config = dict(
    n_layer=9,
    d_model=256,
    n_head=3,
    n_kv_head=3,
    head_dim=128,
    d_mlp=704,
    vocab_size=1024,
    activation='geglu',
    norm='rmsnorm',
    norm_place='peri',
    norm_eps=1e-06,
    positions='rope',
    rope_base=10000.0,
    rope_fraction=1.0,
    qk_norm=False,
    attn_scale=0.0884,
    bias='none',
    tie_embeddings=True,
    parallel_block=False,
    extras=['capped logits'],
    init='normal',
    init_std_qkv=0.0635,
    init_std_o=0.0122,
    init_std_up=0.0635,
    init_std_down=0.00903,
    optimizer='laprop',
    lr=0.00132,
    beta1=0.95,
    beta2=0.99,
    weight_decay=0.17,
    lr_head=0.0108,
    grad_clip=0.5,
    warmup_steps=503,
    schedule='wsd',
    decay_fraction=0.762,
    decay_shape='sqrt',
    final_lr_fraction=0.0,
    batch_tokens=65536,
    seq_len=1024,
    doc_mask=True,
    train_tokens=544900000,
    steps=8315,
    dataset='wikipedia_en',
)
MLP neurons of a small language model. Each row is named by its layer, matrix (gate and up: input weights; down: output weights) and neuron, and shows model dimensions 32-127. Each number is 128 + 32 x the weight over its row's rms, rounded and kept within 0 to 255. A neuron's up and down rows have the sign that makes its largest values positive.
After each neuron's rows, "fires on" lists the tokens most often at its 100 highest values on Wikipedia text that the model never trained on.

L4.gate21 [119 119 108 154  63 141 105 182 113 126 161 116 151 131 191 122 124 108 176 118 143 144 166 118 126 114 173  97  88 172 102 172  83 161 162  72 138 130  28 159 153  88 156 141 119 147 133 192 106  93 118  77 140 161 102  96 140 126 109 151  72 157 133 128 134  73 142 193 186 144 132 184  99 127 135 135  93 135  99  94 141  85 176 186 141  99 117 161 105 134 124 183 108 193  99 143]
L4.up21 [143  78 175 143 144  61 139 117 162 187 171  96 119 130 175 151 127 134 103 166 138 173 105 142 142  81 139 119 160 130 111 121  96 128 125  49  82 152 115 128 122  82 132 136 117 118  82 115 116 105 173 167 142 158 154 156 176 106 125 125 160 138 122 128 176 135 143 112 155  79 133 145 134 150  89 116 115 119 153 162 131 171 148 109  72  82  85 137  71  81 136 122 119 151 145 136]
L4.down21 [102 114 125 128 152 174 127 132  89 117 125 122 125 135  71  89 126 147 126 137 137 107 137  82 112 143 135 111  74  64 135 103 128 136 110 202 161 107 116  91  88 155 101  73 110  75 162 156 181 151 143 151 121 156 180 130 113  97 193 121 108 154 173 146 183 137 172 147 101 121 130 112 105 139 163 176 222 137 108 138  79 181 120 167 164  92 118 166 145 144 122 114 144 133 155 131]
fires on: "or", " |", " ", "ro", "/"

L3.gate430 [142  79  79 136 132  87  59 161 166 164 102  99 148 122  78 164 159 104 164  95  82 129  51 104 144 162  52 140  88 113  80 124 143 111  88 113 114 125 119 118 138 165 124  90 129  89 105 155 108  83 164 115 148 115 132 128 154 112  95 108 115 108 188 124 125 154 104 195 116 172 171 115 158 139 127  82 128  45 142 109 184  94  68 135 128 123  49 147  83 131 115  88  59 118 142 177]
L3.up430 [137 138  97  87 165 172 143  75 116 134 122  91 172 137 175 176 151 120  88 126 153 161 159 146 165 149 161 124  53 119 114 136 133  85  77 118 152 100 146 140  87 158 119 144 160 118 152 112 150 161 106 163 112 201 129 130 131  87 109 125 111 123  90 171 165  92 172 122 114 114 122 152 158 157 147 141 119 114 158 141 114 198 108 118 168  85 143  94 149 150 171 156 173 136  67 102]
L3.down430 [143 111 183 111 103 100 154 114 134 129 144 143 103 103  71  94 112 124 174 145 127  96 114 141 141 128 193 151 172  91 156 131 104 152 149 100 126 171 129 105 174 109 132 115 103 160 125 147 124  83 147 155 135 115 121 134 148 126 172  68 185 149 155  83 102 111  81  83 131 144 151 143  87 102 101 171 147 158  97  97  70  97 136 106  56 113 126 108  77 165  48 113 127 134 162 125]
fires on: "ames", "ents", "ten", "ard", "iv"

L3.gate92 [ 79 177 126 156 150 106 166 124  64 117 155 160  25 145  73 139 122 115 120 109 171 106 112 192 110 166 143  94 114  60 156 118 169 108 175 121 170 203 155 116 152 125  96 194 136 104 115 182  72 153 149 115 127 106 146  96 171 183 100 128 220 129 152 120 103 150 109 115 119 166 114 167  65 104 144  98 183 143 207  66 110 134 106 110 119 152 126 117 120 149 101 123 130 123 141 101]
L3.up92 [125 118 143 159 109 132 114 187  79 189 149 147 134 110 100 148 158 175  90 127 110 138 123  87 130 130 136 155 208 154 119 109 155 105 146 164 137 126  92 113 139 135 142  70 134 120 159  89 106 123 103 156 114 172 197 159  94 137  83 162 124 138  58  98 138 109 143 126 109 131 175 145 134 127 101 109 170 110 105  83 107 187 137 125 179  70 113 167 114 108  80 125 173 180 167 124]
L3.down92 [ 95 145 127 130 149 110  89 196 120 129  93 133 154 184 142 108 122  75 125 168 119  54 180  81 140 110 162 135  65  92 123 120 121  91 106  79 112 145 138 180  93 148 138 147 111 142 143 124 154 174 167  62 135 118 113 176 143 121  92 112 112 131 149 207 132 127 152 175  93  97  60 116 137 138 110 139 105  89 147 205 168 117 138 120 106 167 102  93 161 117 185  95 167 136  91 128]
fires on: "in", "-", "ear", "l", "ro", "an"

L4.gate173 [132 133 115  82 107 163 149 100 120 132 141  71 144 160 144 104 164 146  74 145 152 135 109 194 149 141 135  97  85 133 119  64 145  91 168 118 142 165 131  94 154 126 153 132 139 163 120 161  90  97 125 129 142 161 156 124 156 103 140 165 135 122  27 131 130 144 104 138 158 102 139 145 141 146 117  95  92 122 131  82 155 132 138  82  23 162  86  93 131 114  79 112 138 144 155 140]
L4.up173 [133 134 114 143 103 140 114  47 132 158 125 105  82  97  93 107  97 205 156 129 158 112 130 125 140 154 118  76 134  67 158  83 133  90 190 159 170 160 148 125 152 120 126  98 143 166 116 157 143 139 171 118 184 151  95 126 140 120 136 163 127 108 119 110  88 111 167 155 118 138 131 144 181 145 101 136 127 136 127 201 103 161 193 153 175  99 143 168 118 132 149  92 125 139 149 145]
L4.down173 [151  82 179 141 143 148 126 155 163 114 109 120 133  94 175 111  96 149 122 151  82  95  68 132  98 116 147 121 224 141 155 159  62 176 136 132 156 103  95 164 106  97 129 123 138 113 158 102 101 164 129 110  99 106 152 171 114 127 175  83  86 171 148 141 108 160  59 136 102  66 119 110  84 155 134  92 163 117 175 189 191 120 143 134 112 110 162 128  84 178 156 134  99 168  92  88]
fires on: "al", "h", "ull", "ased", "ary", "ran"

L4.gate692 [101 162 176  79 164 140  85 154  98 140 166 149 116 122  33 172 140 103 178 174 125 161 146 130 108 169  73 125 117 141 119 146  99 101 146 177 173 132 132 108 154 113  77  99 161 138 156 164 105 141 133 127 177 176 146  85 121 110 155 128 121 155 134  91 107 165  90  64  98 133 138 160  74  83 144 107 115 118 218 133 116 193 145 155 128  92 152 140 156  95  93 101 163 145 150  98]
L4.up692 [119 161 122  98 127 167 117 128 104 126 143  96 107 178 131 108  70 110 142 142 108 128 102 111 130 175 159 100 187 145 150  89 153 134 120  81 100  76 206 137 159 159 100 135 172  91 135 128 125 137 145 177 109 204  51 163 112 146 118 131 145  85 137  59 166 155  94 115 119 119 183  98 113 171 157 118  87 100 133 152 105 126 205 113 115 173 125 141  69  75 118  94 156 126 128 133]
L4.down692 [134  91 219 138 141 146 151  97 165 155  95 167 135 131 150 164 175  86 126 112 100 102 156 143 130 122 119 131 102 158 127  65 140  89 120 170 177 175 121 151 119 122 138 104 107 146  97  79  47  68 146  91 126 124 153 130 114  93 119  99 148 130 111 148 123 113  82 205 151 102 123 130 161 101  90 122 120 106 123 144 166 142 113  82 110 154  44 122 128 129 145 131 175 135 110 161]
fires on: " =\n\n", " of", "ou", "ear", "an", "om"

L3.gate599 [174 164  81 159 145  96 121 134 122 158 124 115 103 133 155 171 175 158 151 100 114 144 145 119 102 175  54 147 132 144 170  89  69 164 124 127 163 137  61  95 143 191  98 105 107  96  98 129 172 136 106  80 133 142 118  85 125 122 132 132 149 119  78 181  88 162 165 196 156 143 133 114 131 215 157 127 103 142  92 110 100 109 127 124  43  53 100 108 103 112  82 153  92 135 182 133]
L3.up599 [116 135 107 144 113 127 137 110 128 185  88 115  77 139 118  81 123 128 138  77  46 159 106  67 147 196 113  81 103 153 132 116 142 124 113  95 167 132 143 169 163 196 119 149 148 111 131  35 117 166 110 182 137 111 116 190 112 168 144 112 165 177  36 151 141 122  94 126  93 134 140 147 187 118 162  40 112 102 108 129 119 114 143 129 173 182 179  93 134 109  84 115 135  99 143  84]
L3.down599 [120 124 153  87 162  68  94 177  92  82 158 119 127 105 173 152 157 123 148 171 172 141 141 153  73 135 165 165 126 171 122 121 119  98 147 145  57 145 105 113  76  71  91 132 129 156 143 142 113  70  98  80 143 111 134 108 140 135 127 142 138  88 174 120 122  71 138 146 161 152 114 169  58 176 110 201 110 149 145  91 106 112 117  91 110 110  64 120  93 148 152 124  91 170  98 102]
fires on: "ers", "ward", "th", "es", "ch", "ow"

L4.gate448 [114 142 176 142 126  78  98 164  57 173 163 159 150  68 151 115 113 143 122 129 120  93 124 140 111 136 138  92 113 112  85 100 144 136  27 172 115 166 129  95  84  96 131 153 131  94 129 198 172 120 134 166  96 112 166 164 130 127 163 102 182 137 133 130 114 125 146 157 145 133 128 133 140 169  79 106 142  93 152  92 107 123 168 102 111 154 132 171 154 162 176 111  88 151 162 128]
L4.up448 [ 60  93 132 153 147 108  60 140 122 127 147  67 168 113 138 158 141 162 142 186 166 148 100  90 103 177 103 140 117 124 104 127 118 126  88  63 208 154 128  64 136  42 116 121 158 151 111 154 170 140 112  75 124 106 115 124  96  67 127 118 158 172  89 139 113 127 140 118 183 172  77 157 152 150 159 129 146 113 178 170 119 177 158 146 115 137 118 139 140 112 121 140  55 142 150 145]
L4.down448 [144 158 141 107 151  99 112 110  85 128  65  98 138 120  60  99 142 109  79 107  95  55 176 107 123  41 136 125 109  85 163  86 173 132 112 122  91  85  86 155 144 148 162 130 115 164 193 176 145 105 161 123 119 202 135 133 108 137 113 105 136  84 132 105 114 152 126 122 115  70 158 151 104 108 146 153 108 100  91 103 131  87 142 122 107  58 136 123 158 134 141 107 145 154 166  98]
fires on: " and", "-", "ree", ",", "al"

L3.gate1 [ 83 210 127 182 111  65 182 136  70 183 118 128 115 165 116 116 152 162  96 146 155  93 105 109 172 118 100 167 142  87 131 116 159 119 122 198 152 186  88 114 184 149  91 135 157 109  66 162 130 107 115 130 139 160 140 144 122 141 129 128 152 136  48 140 106 106 160 175 130 141 184 155 112 137 120 150 120 165 159  99 189  86 106 114 151  87 173 149 112 148 115 117 134  89 187  88]
L3.up1 [110 187 153 150 136 161 132 158 123 180 158 111 104 126 104 140 103 103 141  99 104 172  92 155 196 184  95 179  88 135 126  83 149  84 139 193  57 157  99  96 127  95 125 152 140  63 169 165 122 200 133  74 129 101 203 158 145 126 133  81 137 160 104 187 137  99 101 117 122 133 154 200 140 128 151 156 154 118 147  88 130 142 106 150 175 162 124 136 128  85 166 125  74  90 163  92]
L3.down1 [102 120 126 146 152 117  76  99 157  84 155 147 114 107 124  97 144 120 181 134 110 118 162 158 120 149 157  89  69 134 140 147 107 143  91 112 156  91 164 126 130  96 109  81 128 126 168 171 106 120 157  76 124 140 132 157 160 124  91 106  91  93 127 172 162 160  96  67  87 100 102 131 170 164 166 111 104 112  94  94  83 166 122  99 106 132  90  71 166 188 102  83 125 127  76 166]
fires on: "s", "ch", "an", "ect", "es", "ill"

L4.gate22 [119  77 117 145 115 158 159 163 135  93 133  88 100 119 175  75 135 110 143 109 133 115 102 156  67 102 113 129  96 137 122 125 119 142 151 122 173 125 120 180 116  95 147 155 146 161 118  99 160 104  87 123 137 166  97 139 163 159 198 177 139 118 163 125 128 131 132 151 107 135 109  11 159 134 106 147 157  99 158 137 130 139 151 158 160 104 135 114 110  96 159 146 159 218 123 121]
L4.up22 [163 103 198 131 150  91 192 133 179  76 101 132 165 135 102 135 125 115 163 107 134 138  71 126 153 159 199  98 172 168  94 138  87 142  90  80 166 106 144 163 149 134 167  96 166 136  92  47 146 107 133  81  92  73 119  97 126 140 147 120 157 152  95 118 119 104  84 156 116 146 100 138 149 133 148 145 130 131 173 137 128 100 153 181 121  98 160 145 104 134 167  71  82 120 160  81]
L4.down22 [153 165 102 133  87 179 133 101  52 158 130 169 119 117 107 147 168 167 106 120 123 126 184 101  89 139  77 130  84 113 151 162 149 109 155 151 104 142 102 113  83 137  38 157 129  98  61 173 141 142 146 170 146 205 133 125  78 100 157 144 104 140 126 189 127 137 119 135 130 106 142  68  83 115 103 123 171 111 121 113 150 182 114 158 121 182 107 151 173 128 122 157 193 139 148 144]
fires on: " ", " (", "==\n", " ==\n", " |\n\n", "ro"

L4.gate347 [ 76 172  89 128 147 166 154 133  92 111  99  83 147 140 177 124 112  92 140 196 123 120 156  76 136  69 128 105 119 117 111  99 115 124 139 143 106 193  87  91 184 130 123 127 111 112 108 197 104 172 174 144 108 110 152 154  79 128 157  94  89 147 111  83  90 184 139  94 102 187 116 178 121 121  90 163 148  85 132 145 140 139  81 129 166 182 129 166 139 123 165 113 115 145  88 147]
L4.up347 [ 87 143 180  98 140  81 149  93 117  81 108 173 127  65 137 149 197 136 111 150 174 120 141 105 128 106  92 154  68 150 201 119 131 179 182 101 123 123 122 110 147  47 145 175 145  83  86 164 131 127 103  69 122 121 127 134  92  62 153 133 153 159 120 142 117 125 163 133 147 111 116  84 176 137 159 130 157 188 134 124 128 154 127 174 104 189 104 154  81 155  71  89 107 182  90 152]
L4.down347 [ 90 142 121 239 120 125 172 127 148 162 170 114 147 204 146 129  99 132 151  87 143 187  83 142 128 143 144 154 160  60 138 159 116 162 114 133  98 109 139 125  90 133  73 100 149 107 162  91 144 163 168 123 130 158 131 112 190 190 157 137 166 112 117  89 119 154 131  95 120  78 163 198 128 100 146 129 132  99  74 166 142 191  46 100 170 100 138 109 159 152 122 136 138 117 147 116]
fires on: "-", "ed", "en", "al", "ion"